Weights of a small GPT-style language model, trained from scratch on English Wikipedia.
Training: a variant of Muon for these matrices, 249M tokens, 3798 steps.
MLP neurons of a small language model. Each row is named by its layer, matrix (gate and up: input weights; down: output weights) and neuron, and shows model dimensions 16-111. Each number is 50 + 12 x the weight over its row's rms, rounded and kept within 0 to 99. A neuron's up and down rows have the sign that makes its largest values positive.
After each neuron's rows, "fires on" lists the tokens most often at its 100 highest values on Wikipedia text that the model never trained on.

L5.gate364:49 61 49 57 48 39 65 55 49 60 42 64 28 56 42 46 43 47 38 50 54 64 49 66 16 62 41 65 67 30 39 56 59 41 35 60 45 46 43 52 59 70 45 37 67 61 60 55 43 42 71 52 62 56 40 69 39 30 37 56 50 58 55 51 61 32 69 34 46 60 55 48 35 43 41 46 47 39 50 59 58 63 69 56 44 38 49 61 59 66 61 67 61 52 51 38
L5.up364:29 50 71 38 62 65 62 35 52 38 31 64 57 47 31 45 52 41 51 71 36 68 51 71 46 45 60 49 67 65 47 55 56 54 59 51 37 58 48 41 60 39 71 42 43 55 41 63 51 48 32 48 70 38 45 66 35 47 35 53 52 40 63 76 38 62 57 43 49 56 51 60 55 38 39 38 70 52 56 50 52 53 59 55 51 41 35 63 56 93 58 54 66 47 40 65
L5.down364:41 43 40 56 49 43 62 48 60 43 50 53 53 36 36 41 60 60 49 52 51 60 59 54 23 77 67 63 54 65 53 54 59 56 50 53 42 49 61 48 34 58 89 57 47 35 47 55 59 41 53 65 50 50 30 32 54 68 68 59 50 45 62 49 59 52 43 39 42 60 63 53 33 46 44 64 30 33 35 63 53 60 52 19 55 54 44 46 57 55 41 48 46 20 44 54
fires on: " of", " for", " His", " Best", "is", "ir"

L5.gate310:49 53 28 58 55 49 51 41 51 37 54 33 48 30 67 47 49 51 56 51 83 40 39 53 69 28 77 59 47 57 52 63 44 50 62 74 62 53 62 60 58 53 41 44 51 33 63 25 53 41 44 63 68 60 50 49 61 26 60 68 59 56 55 38 53 48 55 37 48 39 52 73 45 50 58 27 42 54 48 51 39 74 53 57 45 44 50 40 52 47 44 49 64 41 36 76
L5.up310:38 48 46 60 60 47 55 60 72 40 55 58 58 36 67 50 45 49 74 36 49 56 46 47 45 25 56 21 49 64 44 60 59 50 53 78 59 41 55 54 46 58 27 49 47 53 48 40 48 51 42 67 41 46 57 45 54 44 67 51 54 64 47 37 55 47 57 44 46 62 43 66 48 47 51 35 25 59 41 51 49 56 53 56 56 55 45 25 72 64 49 57 57 59 28 66
L5.down310:60 45 46 71 48 45 35 48 51 24 37 32 62 36 73 60 49 37 67 50 73 37 31 55 58 50 29 48 41 56 53 61 61 43 50 59 39 34 48 41 45 58 54 24 47 51 70 50 67 51 49 62 67 74 60 42 36 46 39 68 52 57 44 37 51 61 50 42 34 62 59 55 38 49 56 16 45 42 49 44 69 54 66 49 57 57 50 35 53 43 62 53 65 54 46 63
fires on: ".", ").", ".\"", "="

L2.gate417:27 52 45 48 38 43 34 69 59 40 59 64 51 41 59 56 68 32 59 73 55 51 63 57 42 30 49 45 52 49 58 72 38 65 37 19 64 47 50 42 43 47 52 40 55 70 49 25 49 41 41 77 73 52 60 48 43 41 62 63 46 41 56 49 49 54 44 52 52 50 62 41 71 47 37 58 71 33 55 54 37 54 33 39 29 53 38 62 45 51 18 43 42 34 38 56
L2.up417:51 57 42 32 44 46 31 54 65 55 51 55 59 35 59 61 57 20 48 61 75 40 55 48 54 42 38 41 39 50 39 47 19 49 69 50 67 49 50 35 47 41 45 38 31 60 47 55 62 68 37 49 63 65 63 42 50 46 13 62 54 61 39 37 36 55 37 30 49 68 61 59 50 57 55 39 55 61 49 43 38 65 44 40 39 49 31 61 38 54 67 50 48 61 80 76
L2.down417:85 38 46 43 53 46 62 69 39 65 38 60 38 56 47 79 67 63 60 75 57 52 64 53 45 46 50 81 59 58 49 42 44 45 55 26 45 38 44 42 66 64 61 49 59 28 44 61 48 58 70 52 49 35 57 46 51 43 52 36 44 51 53 48 52 59 46 49 60 63 51 45 39 48 51 28 59 50 22 55 60 71 47 30 67 31 68 44 45 45 48 32 53 32 39 60
fires on: "le", "en", "re", "ig", "ry"

L4.gate49:70 56 47 41 45 36 56 47 44 58 29 49 41 40 62 53 59 43 67 44 64 40 75 68 53 52 68 33 75 45 39 41 50 38 51 61 47 49 51 57 44 53 56 56 41 58 64 70 59 46 58 59 55 42 54 68 55 79 63 56 40 50 57 40 50 36 65 41 47 56 40 40 50 63 44 50 43 58 65 43 45 51 28 58 82 41 63 63 49 36 36 52 44 22 69 71
L4.up49:55 26 60 51 56 38 56 52 34 40 51 47 54 65 57 64 71 51 44 36 48 44 79 39 38 44 53 46 56 47 56 30 56 54 47 29 51 61 42 50 32 49 61 49 44 61 53 68 43 43 38 49 40 75 42 60 53 76 59 57 48 55 49 40 73 52 40 32 59 53 42 62 50 57 45 64 37 51 60 54 51 61 41 46 69 50 41 53 62 69 39 49 53 41 86 47
L4.down49:28 50 56 38 42 52 48 65 28 66 22 47 67 41 33 33 37 59 65 54 51 58 59 43 52 43 64 78 44 55 52 49 63 23 64 67 48 42 51 38 29 47 46 54 57 63 75 40 40 44 33 11 28 50 54 52 39 45 59 53 40 39 45 60 57 60 49 61 59 49 39 55 55 68 39 55 34 54 34 32 35 49 54 48 46 37 46 29 41 39 53 41 46 27 68 34
fires on: "\n"

L2.gate431:36 43 50 55 57 42 57 52 70 55 40 70 55 34 49 56 31 73 34 39 56 40 74 57 46 40 54 32 62 42 73 48 45 42 51 44 44 52 52 48 32 45 49 63 60 53 66 34 73 44 32 78 34 46 46 15 58 70 58 75 50 32 56 36 61 61 54 38 54 47 52 62 66 42 43 48 54 48 44 71 40 63 52 46 45 38 38 61 28 70 44 65 39 41 44 35
L2.up431:38 57 39 61 49 42 52 60 46 47 62 77 55 38 75 42 40 53 31 67 42 34 48 55 43 39 37 42 56 34 47 48 23 64 40 34 53 34 54 74 40 49 49 59 52 61 38 44 49 29 45 52 48 52 54 46 29 13 59 63 40 45 56 57 27 58 52 30 50 42 46 65 61 61 55 65 32 42 49 53 42 64 64 55 43 32 41 61 29 48 79 67 44 39 45 51
L2.down431:55 36 54 63 64 61 55 56 51 30 63 41 52 47 32 31 75 35 53 71 56 51 65 37 48 50 58 41 43 62 69 36 41 37 35 46 42 44 58 64 77 61 60 79 31 52 43 47 56 69 48 43 53 68 48 41 54 70 49 46 52 61 45 68 55 51 34 66 50 50 63 36 58 52 51 59 51 43 39 42 67 36 56 55 44 56 44 50 56 67 59 51 53 42 40 54
fires on: "et", "ry", "y", "ra", "le", "h"

L9.gate409:57 54 52 78 39 55 79 61 53 39 41 58 57 59 33 45 58 54 50 39 53 81 38 68 58 44 24 39 37 35 27 61 57 56 77 48 51 56 51 40 69 61 41 41 48 38 68 37 44 50 50 45 39 63 64 46 69 80 31 37 36 51 59 30 60 60 52 58 56 53 62 78 68 32 46 59 41 50 33 42 46 48 30 59 58 40 66 45 51 48 60 56 54 66 61 47
L9.up409:43 49 45 54 30 73 57 45 48 65 50 46 60 62 43 61 44 51 45 43 49 62 38 54 60 51 22 52 38 35 34 59 48 42 35 41 40 54 68 35 60 40 24 58 73 32 62 64 38 33 37 75 54 53 44 64 57 72 51 50 32 41 41 25 54 42 30 55 44 56 33 52 50 52 50 54 56 49 32 55 56 48 51 53 58 44 52 75 55 63 55 47 31 62 41 51
L9.down409:29 50 35 46 48 65 47 52 44 37 49 56 60 50 34 52 40 52 53 28 40 49 63 56 46 61 54 45 45 58 38 53 42 44 61 52 42 55 49 53 66 35 44 56 57 56 34 42 51 52 59 57 51 70 47 41 56 80 59 53 48 43 22 79 38 43 51 52 64 70 64 30 66 62 40 64 58 56 63 57 52 28 47 46 49 40 51 42 45 56 44 51 57 61 46 52
fires on: "D", ".", "P", "C", "d"

L4.gate199:42 48 60 69 36 64 64 71 38 59 45 55 50 47 80 52 37 51 40 75 53 63 44 69 47 43 50 60 33 65 64 36 61 48 33 73 45 46 46 45 52 52 52 35 42 41 62 55 38 40 25 28 67 75 25 47 23 37 39 56 43 23 26 40 46 60 44 44 68 39 53 60 52 48 45 33 46 56 62 47 42 54 72 53 54 30 55 57 50 38 59 35 38 73 48 52
L4.up199:35 33 40 38 53 68 41 53 46 44 42 61 29 66 66 33 59 59 58 46 52 46 27 50 47 47 35 77 48 36 51 49 51 48 33 42 65 56 49 68 61 48 58 53 63 47 61 30 49 41 52 41 69 61 29 45 53 38 31 60 45 65 57 52 34 43 55 52 50 39 43 26 43 48 28 30 50 49 57 50 52 55 51 48 72 72 40 48 54 45 68 39 41 40 52 64
L4.down199:56 52 74 80 54 37 43 46 62 74 58 28 47 55 49 49 72 45 32 35 39 41 51 47 50 36 73 43 55 59 59 47 38 40 48 25 55 55 49 77 56 52 62 54 26 48 53 48 69 40 43 51 47 46 41 35 63 44 49 67 34 63 52 57 33 59 52 52 59 41 62 70 37 51 48 27 41 49 65 37 54 57 49 26 42 25 24 63 53 48 64 62 37 61 46 46
fires on: ".", "w", "a", "ess", "op"

L5.gate427:26 64 54 57 54 41 31 70 33 56 51 40 22 41 58 51 46 35 49 48 37 58 65 68 51 60 39 27 52 70 40 35 45 37 72 66 34 33 53 57 35 56 34 41 51 53 59 53 55 47 51 50 39 55 48 45 57 60 40 36 54 48 61 47 51 59 37 51 38 18 46 46 74 44 48 47 65 51 52 73 47 44 61 41 70 61 62 51 53 47 40 57 37 24 48 62
L5.up427:74 61 52 48 19 53 63 56 52 30 69 49 47 44 62 76 60 34 72 39 58 63 46 35 66 51 15 42 38 41 48 34 53 35 55 43 47 38 48 29 54 14 43 49 40 48 47 65 38 61 63 49 53 48 48 57 39 58 58 41 46 46 57 52 44 52 62 38 67 46 52 61 72 26 50 46 32 58 70 46 43 47 44 45 56 44 40 42 43 56 27 64 48 47 53 58
L5.down427:49 43 41 32 39 63 55 32 55 41 45 60 50 51 39 39 55 57 60 63 66 54 56 50 64 77 64 45 52 42 29 48 51 47 51 60 57 37 41 57 50 67 48 46 48 56 53 40 51 55 52 61 63 48 63 36 22 36 45 39 39 60 45 49 61 43 55 56 40 46 62 23 22 58 98 77 45 60 51 70 54 73 58 44 48 77 49 62 53 52 32 63 45 42 49 31
fires on: "g", "a", "al", "isc", "ar", "er"

L2.gate242:53 31 45 54 49 58 71 33 56 39 45 57 35 47 64 33 57 54 60 51 58 47 46 53 34 41 57 27 73 49 77 49 51 49 57 60 50 42 52 27 70 37 56 45 64 46 64 30 62 60 48 50 55 81 29 53 78 49 44 44 59 64 67 53 43 37 42 40 60 58 45 59 50 48 81 40 45 43 41 49 65 46 33 38 39 75 45 40 42 46 46 30 48 57 44 58
L2.up242:49 57 54 58 51 43 59 43 58 40 54 34 62 30 41 64 41 35 55 56 73 65 55 70 61 73 56 39 72 45 47 46 59 47 48 49 77 47 56 32 38 41 41 27 36 52 65 47 45 46 44 69 61 45 59 39 56 78 66 32 59 68 69 44 52 52 43 45 43 43 33 55 69 22 57 55 42 67 62 56 43 43 35 48 57 43 34 47 54 58 37 40 74 56 64 53
L2.down242:57 41 55 51 56 52 46 62 44 33 43 59 35 52 64 52 39 72 64 44 43 45 45 33 44 42 43 40 53 36 56 38 44 55 60 63 51 66 50 26 46 50 48 64 45 38 40 54 74 43 47 31 31 81 36 55 56 45 56 58 52 51 66 69 47 43 60 34 61 48 65 58 30 66 40 56 47 58 50 48 59 36 53 55 49 78 56 41 49 50 61 40 69 37 41 40
fires on: ":", "id", "am", " Conn", " Att", "ve"

L9.gate264:44 42 44 47 40 52 61 48 27 40 51 23 33 58 70 50 53 46 59 49 51 50 60 54 56 43 42 49 67 38 62 69 56 36 57 55 28 43 63 55 55 40 59 40 68 55 51 21 42 40 62 70 51 61 66 71 72 32 46 54 58 67 48 44 45 75 46 40 50 43 53 42 39 49 35 52 59 44 50 61 60 40 50 52 39 65 30 42 64 26 56 51 70 54 61 45
L9.up264:38 51 39 68 61 61 59 44 49 41 50 31 56 45 32 62 65 58 58 39 39 46 67 46 48 50 70 15 57 58 54 62 68 48 50 57 57 42 51 53 41 46 42 51 59 47 49 41 40 27 37 49 55 63 59 40 45 46 58 39 50 54 59 28 51 76 60 56 71 44 38 35 50 43 25 52 36 63 42 61 39 48 52 61 27 65 59 36 44 50 42 62 64 68 54 51
L9.down264:43 62 63 66 35 64 46 51 46 48 37 31 36 32 77 58 40 65 60 44 38 69 47 42 58 65 62 32 79 41 42 43 36 34 41 36 54 47 51 48 55 60 48 33 48 56 35 42 51 51 55 58 63 48 54 49 55 57 73 66 51 50 30 73 41 52 58 47 56 48 52 69 43 54 45 73 64 65 50 65 35 37 38 52 26 43 59 47 33 51 42 57 56 71 65 51
fires on: ".", ":"

L4.gate383:59 72 50 72 41 44 51 58 77 49 47 39 41 45 36 62 62 41 74 53 77 49 44 59 52 41 38 38 49 67 44 60 55 74 60 57 54 69 37 65 45 50 66 41 71 40 75 60 45 50 39 50 54 55 65 47 75 67 44 64 29 47 16 40 48 34 65 47 41 38 48 44 44 58 36 53 66 58 39 44 47 47 60 43 54 53 55 51 49 36 44 60 50 36 65 40
L4.up383:67 61 64 47 59 45 45 38 61 47 47 60 71 50 34 35 40 65 49 37 38 58 59 48 47 75 65 67 44 70 46 45 65 65 39 49 50 48 52 45 74 50 63 57 61 53 44 42 42 51 60 31 42 47 51 34 58 44 41 21 54 54 67 36 56 26 85 67 57 31 53 45 56 38 66 68 42 68 61 64 26 58 47 40 41 33 63 30 63 36 56 36 43 69 60 48
L4.down383:38 45 38 50 41 73 57 49 59 36 41 47 53 65 61 35 52 31 58 48 39 59 18 51 42 60 49 37 44 63 37 52 36 64 44 56 73 66 48 50 39 61 60 37 43 51 53 47 47 37 49 43 65 50 65 61 68 55 49 48 63 45 48 56 50 68 46 50 57 48 41 71 70 51 28 41 25 45 59 36 42 44 30 64 57 56 39 65 56 68 64 23 42 74 44 54
fires on: " in", "On", "-", " is", " on", "In"

L9.gate280:36 43 36 45 42 41 38 55 34 40 55 38 54 36 61 68 46 59 44 52 61 30 57 20 35 50 54 32 50 45 38 65 43 50 45 69 25 44 44 62 68 57 43 48 40 71 41 49 58 60 54 47 41 46 38 43 55 53 46 42 36 45 32 64 67 57 53 34 59 26 68 60 54 44 26 39 48 53 66 38 39 47 50 49 43 39 70 37 59 45 43 77 70 49 64 37
L9.up280:47 54 36 54 61 45 49 45 45 62 62 51 51 10 55 71 51 42 39 58 56 36 52 68 32 49 31 64 66 40 35 55 47 62 59 63 35 55 24 43 49 76 65 53 48 52 41 50 63 47 47 36 25 37 58 36 39 61 46 53 47 66 38 60 61 44 57 33 65 39 48 56 27 49 44 28 33 51 49 43 59 45 53 50 51 32 55 40 52 40 33 61 53 43 51 32
L9.down280:32 72 44 49 49 73 72 57 36 60 48 51 45 56 57 65 46 52 63 29 48 46 54 36 39 61 61 43 25 62 37 51 49 56 64 65 28 63 61 55 59 51 54 47 46 47 33 42 52 46 54 23 50 38 56 49 57 41 28 48 70 24 45 58 52 63 57 48 59 49 33 67 39 55 54 07 51 40 59 48 72 39 47 37 41 44 56 40 45 36 42 76 49 44 60 34
fires on: ",", " by", " before", " for", " of", " after"

L5.gate392:38 49 50 54 48 54 57 40 40 71 75 43 54 53 57 35 38 59 29 54 67 39 66 38 45 58 49 55 47 65 47 53 52 73 32 45 46 52 51 56 35 56 55 35 39 35 60 58 57 47 42 62 52 65 51 39 42 60 56 64 45 67 73 41 47 33 74 59 53 67 57 48 37 49 44 28 51 41 78 65 34 58 56 36 65 38 59 52 42 58 73 38 43 61 53 41
L5.up392:51 41 73 58 46 53 51 54 71 45 77 22 42 57 62 60 28 70 54 46 60 48 43 62 62 61 69 68 55 37 47 45 49 67 38 39 56 41 35 50 46 58 61 54 41 21 63 42 32 63 59 44 89 47 56 54 65 32 50 61 40 50 44 52 43 64 64 50 68 36 53 65 67 54 53 51 59 42 50 42 61 31 50 49 68 43 60 65 51 60 71 28 69 45 50 48
L5.down392:48 76 45 54 78 40 54 58 51 42 45 48 48 58 31 44 57 28 50 46 57 57 41 59 45 48 44 53 41 54 49 63 31 53 74 50 41 56 65 57 63 25 45 50 42 63 56 34 51 63 34 56 25 49 51 29 29 59 63 33 59 56 68 47 51 61 76 56 63 60 62 34 58 42 51 56 35 52 50 36 73 58 61 49 58 45 45 44 59 50 29 52 42 28 59 68
fires on: "a", "us", "on", "'", "ella", ")"

L5.gate45:51 62 42 56 33 55 85 58 54 38 64 61 51 49 46 66 60 44 38 72 78 41 50 51 51 56 58 57 53 66 51 54 64 72 48 56 50 28 50 60 46 57 59 38 64 60 58 44 59 35 57 46 55 58 47 60 64 49 54 36 41 37 63 29 38 30 39 31 34 43 47 49 48 68 68 38 52 50 57 50 39 44 39 46 42 51 31 53 34 73 57 53 53 58 54 53
L5.up45:59 55 53 52 52 47 74 44 55 37 44 46 57 27 48 50 41 60 55 49 50 42 55 31 42 47 39 49 56 54 35 53 60 67 32 55 67 58 58 50 55 28 44 63 49 26 40 34 43 33 51 50 44 27 49 67 48 59 55 39 33 43 56 46 48 34 54 24 71 22 77 69 35 64 38 57 33 39 44 52 45 44 61 42 53 44 51 23 45 54 65 61 50 48 49 50
L5.down45:36 61 31 42 64 36 55 37 48 49 47 33 53 54 54 48 65 33 65 54 39 40 77 51 55 53 56 76 64 47 48 40 64 48 52 83 57 55 48 60 36 57 48 61 37 46 47 41 44 41 63 51 56 18 53 51 47 35 55 41 39 42 54 29 35 37 38 79 53 45 47 54 60 36 59 45 51 56 45 35 29 42 70 43 59 37 17 40 37 50 31 34 57 62 47 61
fires on: " is", " a", "-", " was", " an"

L4.gate9:65 54 48 42 50 62 43 64 62 49 64 55 55 58 60 64 67 67 30 59 31 65 42 20 44 46 25 63 49 58 57 54 44 44 35 59 44 31 66 31 41 49 56 45 45 56 45 77 58 33 50 38 53 54 53 31 58 59 44 64 46 39 52 66 48 45 49 69 86 53 48 53 70 29 47 59 49 46 43 56 42 37 56 49 60 37 59 62 64 62 42 69 59 50 51 53
L4.up9:62 44 65 54 33 47 43 75 41 50 42 48 46 52 54 41 34 69 52 67 41 79 57 53 50 54 48 62 63 46 38 35 53 45 31 42 56 51 29 33 51 24 66 55 54 36 49 48 56 66 73 61 52 41 66 51 29 40 51 37 57 40 46 47 48 56 47 35 43 63 60 44 66 22 50 45 43 20 43 58 37 43 48 37 50 51 44 51 50 77 30 68 53 64 59 57
L4.down9:63 54 38 44 75 47 40 35 57 52 47 43 64 50 68 60 53 55 58 57 58 67 61 33 50 53 46 28 34 45 64 63 67 52 57 62 33 45 65 54 55 61 53 61 57 54 37 51 55 62 55 59 40 50 45 35 57 38 61 59 53 39 47 66 57 66 59 60 71 54 69 54 63 62 52 44 50 80 67 61 27 46 51 48 51 46 36 45 69 33 57 37 47 63 32 37
fires on: "\"", ")", ".", "M", "ot"

L2.gate135:37 50 54 46 57 57 44 50 53 63 61 44 51 62 27 63 39 39 76 32 41 37 65 46 40 32 68 49 57 33 44 76 34 33 29 46 34 51 56 27 67 44 61 48 53 61 49 42 52 47 71 67 44 48 56 53 50 22 32 67 45 40 87 69 48 44 44 54 59 48 54 36 74 66 44 56 56 50 80 46 39 57 63 48 67 72 61 29 56 50 47 49 46 35 54 51
L2.up135:65 35 43 57 49 50 56 58 50 45 76 54 45 68 45 57 46 36 67 42 61 69 58 37 29 22 80 37 65 52 32 67 44 47 33 45 63 41 54 27 35 69 42 36 56 43 54 57 64 50 51 47 29 46 65 55 62 51 40 52 56 51 46 54 51 44 46 40 62 47 53 58 47 54 33 46 52 52 61 42 50 67 35 53 53 43 64 34 51 35 63 73 55 30 54 51
L2.down135:60 60 51 46 45 57 67 68 31 39 45 39 44 50 48 44 52 57 45 54 47 53 54 23 53 73 57 43 38 49 58 60 51 40 44 66 40 55 53 51 61 59 58 65 60 45 37 41 43 43 45 31 35 42 43 60 24 33 49 42 58 54 46 63 56 35 59 41 61 51 45 52 46 52 42 44 77 64 41 50 38 08 41 57 39 45 49 60 52 51 83 46 43 52 52 37
fires on: " No", " any", "od", "ion", "ve", "ent"

L4.gate345:29 57 43 58 49 38 60 55 47 41 43 57 54 62 43 34 49 49 46 32 26 35 62 40 57 45 57 59 38 39 36 62 42 49 49 36 19 46 40 43 63 51 39 66 36 69 43 45 52 16 58 44 64 56 50 60 66 47 54 53 44 40 50 50 65 48 39 11 35 33 65 56 47 50 45 39 59 31 60 59 32 54 64 54 47 47 41 44 44 72 43 54 67 70 63 38
L4.up345:44 57 56 69 59 42 30 50 58 65 50 61 44 36 63 42 67 57 81 43 49 58 46 40 42 62 58 52 51 77 51 67 49 48 59 58 38 70 37 43 45 50 63 28 56 49 38 64 73 57 38 53 46 35 44 56 69 53 44 42 64 49 68 55 62 50 52 50 59 68 70 31 43 37 59 44 52 64 64 69 52 71 53 40 58 51 28 27 45 52 62 44 71 24 61 38
L4.down345:48 51 61 60 44 42 37 21 68 40 54 46 73 36 56 29 46 45 42 53 39 46 42 54 73 69 53 84 37 41 53 74 66 47 54 58 41 71 34 17 50 49 53 49 48 52 57 46 21 33 37 49 68 52 50 56 39 58 45 45 57 66 34 51 68 62 64 41 43 35 58 40 50 56 53 62 63 50 40 43 49 41 56 36 40 34 57 48 70 52 41 53 70 52 53 45
fires on: " for", "he", " No"

L4.gate137:40 29 56 59 42 56 54 26 32 48 53 37 49 29 67 51 56 43 46 57 54 83 59 51 67 50 48 46 42 58 24 46 42 43 65 45 64 36 67 33 34 55 54 56 68 53 35 35 49 67 53 50 73 65 48 58 70 51 61 45 44 33 55 40 74 58 65 68 45 32 56 62 41 48 36 35 46 49 50 65 59 47 56 43 60 44 65 37 44 48 63 66 53 72 53 54
L4.up137:51 48 50 70 37 43 47 57 75 47 54 47 51 55 41 50 41 56 46 50 38 82 37 41 45 40 58 52 38 69 58 32 51 42 40 41 54 28 63 53 37 52 67 61 40 57 42 52 44 50 65 21 46 53 55 52 48 30 78 49 42 39 36 49 53 65 47 56 63 42 64 69 71 34 60 46 33 38 49 45 43 36 67 60 34 50 48 46 43 53 28 57 39 55 25 63
L4.down137:56 70 59 35 36 49 44 53 85 65 61 41 56 65 28 62 64 57 62 46 60 61 63 54 53 46 34 64 22 30 35 33 61 55 56 41 77 70 44 46 61 47 50 52 56 41 47 70 42 40 42 40 67 58 54 45 31 48 40 69 42 61 64 58 46 63 56 53 61 75 57 47 56 43 47 67 55 43 53 57 32 69 24 61 34 61 37 46 62 47 40 58 62 51 55 60
fires on: ")", "er", "or", "ar", "."

L7.gate139:34 59 69 58 37 62 83 69 85 64 59 33 47 38 43 49 64 52 47 34 26 63 35 45 41 46 42 56 54 30 49 51 59 53 54 64 38 32 55 49 31 19 51 44 41 68 57 55 27 54 56 48 40 67 59 42 69 71 45 63 54 66 57 38 64 39 55 57 64 56 42 59 58 51 52 56 46 49 61 65 60 50 38 55 42 26 66 67 61 62 54 64 57 53 34 52
L7.up139:52 59 62 30 30 57 44 39 51 70 63 43 85 45 48 42 42 43 54 57 67 64 31 67 70 31 41 45 65 61 33 49 59 51 63 28 47 55 72 66 50 41 38 49 33 45 63 37 38 15 43 52 33 54 43 51 51 63 38 52 40 52 78 48 40 52 61 47 66 56 51 54 46 42 49 44 44 52 28 56 71 62 38 57 74 25 36 53 40 51 55 48 43 44 48 59
L7.down139:48 61 47 57 36 67 36 61 61 80 48 60 17 59 45 52 46 53 41 45 23 55 21 40 28 45 45 45 29 49 60 55 37 53 73 67 70 58 45 61 53 44 45 50 62 64 39 41 39 68 70 30 49 64 42 46 62 70 69 50 41 53 31 46 74 62 35 47 45 48 58 60 63 66 54 63 36 32 46 55 52 40 53 49 43 38 59 56 50 59 53 43 55 50 33 50
fires on: "L", "P", "R", "C", "M", "O"

L9.gate73:43 52 46 45 30 54 48 46 40 54 68 48 67 41 59 50 55 36 36 54 46 36 57 75 50 64 54 72 32 59 62 49 58 66 63 59 42 45 67 51 41 55 50 37 56 53 44 35 58 37 39 76 66 50 54 43 49 69 59 52 58 56 58 43 49 70 43 64 38 57 35 57 46 54 34 62 37 67 52 58 44 36 40 47 66 38 54 42 66 49 51 54 43 52 44 29
L9.up73:71 63 40 38 47 57 72 59 39 56 68 50 42 44 58 47 44 50 51 61 38 45 70 51 64 82 60 44 11 57 61 72 49 59 68 42 50 37 35 54 30 46 54 41 77 43 61 51 59 46 26 37 43 42 48 47 63 70 40 44 55 66 71 72 58 42 55 57 44 38 33 66 53 58 40 49 43 69 34 43 54 65 42 72 50 53 68 35 42 46 66 44 67 57 26 38
L9.down73:49 53 47 70 51 55 46 53 51 31 45 45 59 61 30 48 66 39 40 53 53 50 37 79 39 46 45 50 39 58 29 48 76 25 54 66 34 38 64 46 46 42 52 30 57 30 46 56 46 41 32 84 60 45 42 50 24 42 75 60 53 43 39 56 51 49 48 40 43 52 51 76 30 56 46 69 52 44 70 75 32 35 49 70 61 52 67 67 34 57 35 38 53 64 54 46
fires on: " a", " the", " in", " to", " by"

L5.gate244:30 46 62 48 60 42 75 42 42 66 85 40 63 47 53 18 38 47 46 34 67 70 59 57 32 56 35 60 52 50 54 54 32 52 64 34 29 37 35 61 65 38 64 67 56 47 38 49 51 57 37 55 61 47 53 49 57 61 49 66 25 55 38 52 52 56 57 52 48 40 48 46 67 56 41 44 28 40 45 45 44 40 64 30 47 52 35 52 46 52 70 49 43 41 39 38
L5.up244:52 51 51 75 37 45 53 37 49 57 74 22 60 36 38 42 44 43 26 34 57 55 59 61 69 33 50 51 48 72 52 61 60 72 77 50 44 55 49 72 45 39 31 57 58 55 52 54 58 63 33 48 57 47 57 56 49 49 50 48 47 47 60 47 50 68 63 37 27 36 63 48 67 38 30 51 79 50 44 35 51 38 28 64 42 60 57 37 38 76 63 46 67 43 69 48
L5.down244:46 42 55 54 44 53 56 50 33 51 54 67 48 54 65 24 51 46 57 54 59 56 39 54 25 67 34 50 82 37 50 38 48 56 62 24 66 33 29 60 56 40 52 77 57 41 42 57 60 54 51 67 37 45 50 61 52 61 42 58 28 52 41 33 42 66 50 55 61 51 43 55 55 48 45 53 31 41 41 40 41 46 77 50 65 49 58 53 47 55 62 34 59 68 34 29
fires on: "us", "a", "is", "ens", "um", "ae"

L4.gate430:48 41 42 69 40 25 63 47 53 36 27 53 36 53 60 79 55 62 58 45 60 55 80 68 43 54 69 40 68 38 55 33 72 49 75 26 41 38 44 47 45 41 32 52 23 45 66 52 50 59 44 61 47 37 44 61 40 83 60 53 49 59 37 50 76 61 37 35 48 62 36 36 46 55 43 44 61 29 41 32 70 44 44 37 33 49 60 35 46 67 44 70 48 47 53 50
L4.up430:48 31 53 61 53 45 74 49 43 44 45 57 45 56 61 65 71 45 61 40 67 58 41 64 40 40 43 38 43 42 72 33 48 38 60 35 52 44 48 46 40 52 42 37 38 48 34 61 55 61 53 35 42 59 53 46 66 61 66 50 44 68 54 44 64 63 49 76 80 64 61 44 56 25 36 45 64 66 45 54 54 47 39 59 56 61 51 43 52 64 28 73 44 35 58 22
L4.down430:60 48 59 33 61 43 58 55 52 55 35 41 59 46 66 44 57 40 47 33 57 61 41 43 57 50 85 71 70 74 45 46 55 36 51 61 48 63 48 53 28 51 62 41 53 29 75 62 40 57 54 47 59 31 54 73 68 58 29 46 46 35 46 63 67 33 43 34 30 35 42 40 45 60 33 56 20 55 42 46 36 66 32 50 54 54 41 41 28 30 65 44 57 49 56 70
fires on: "\n"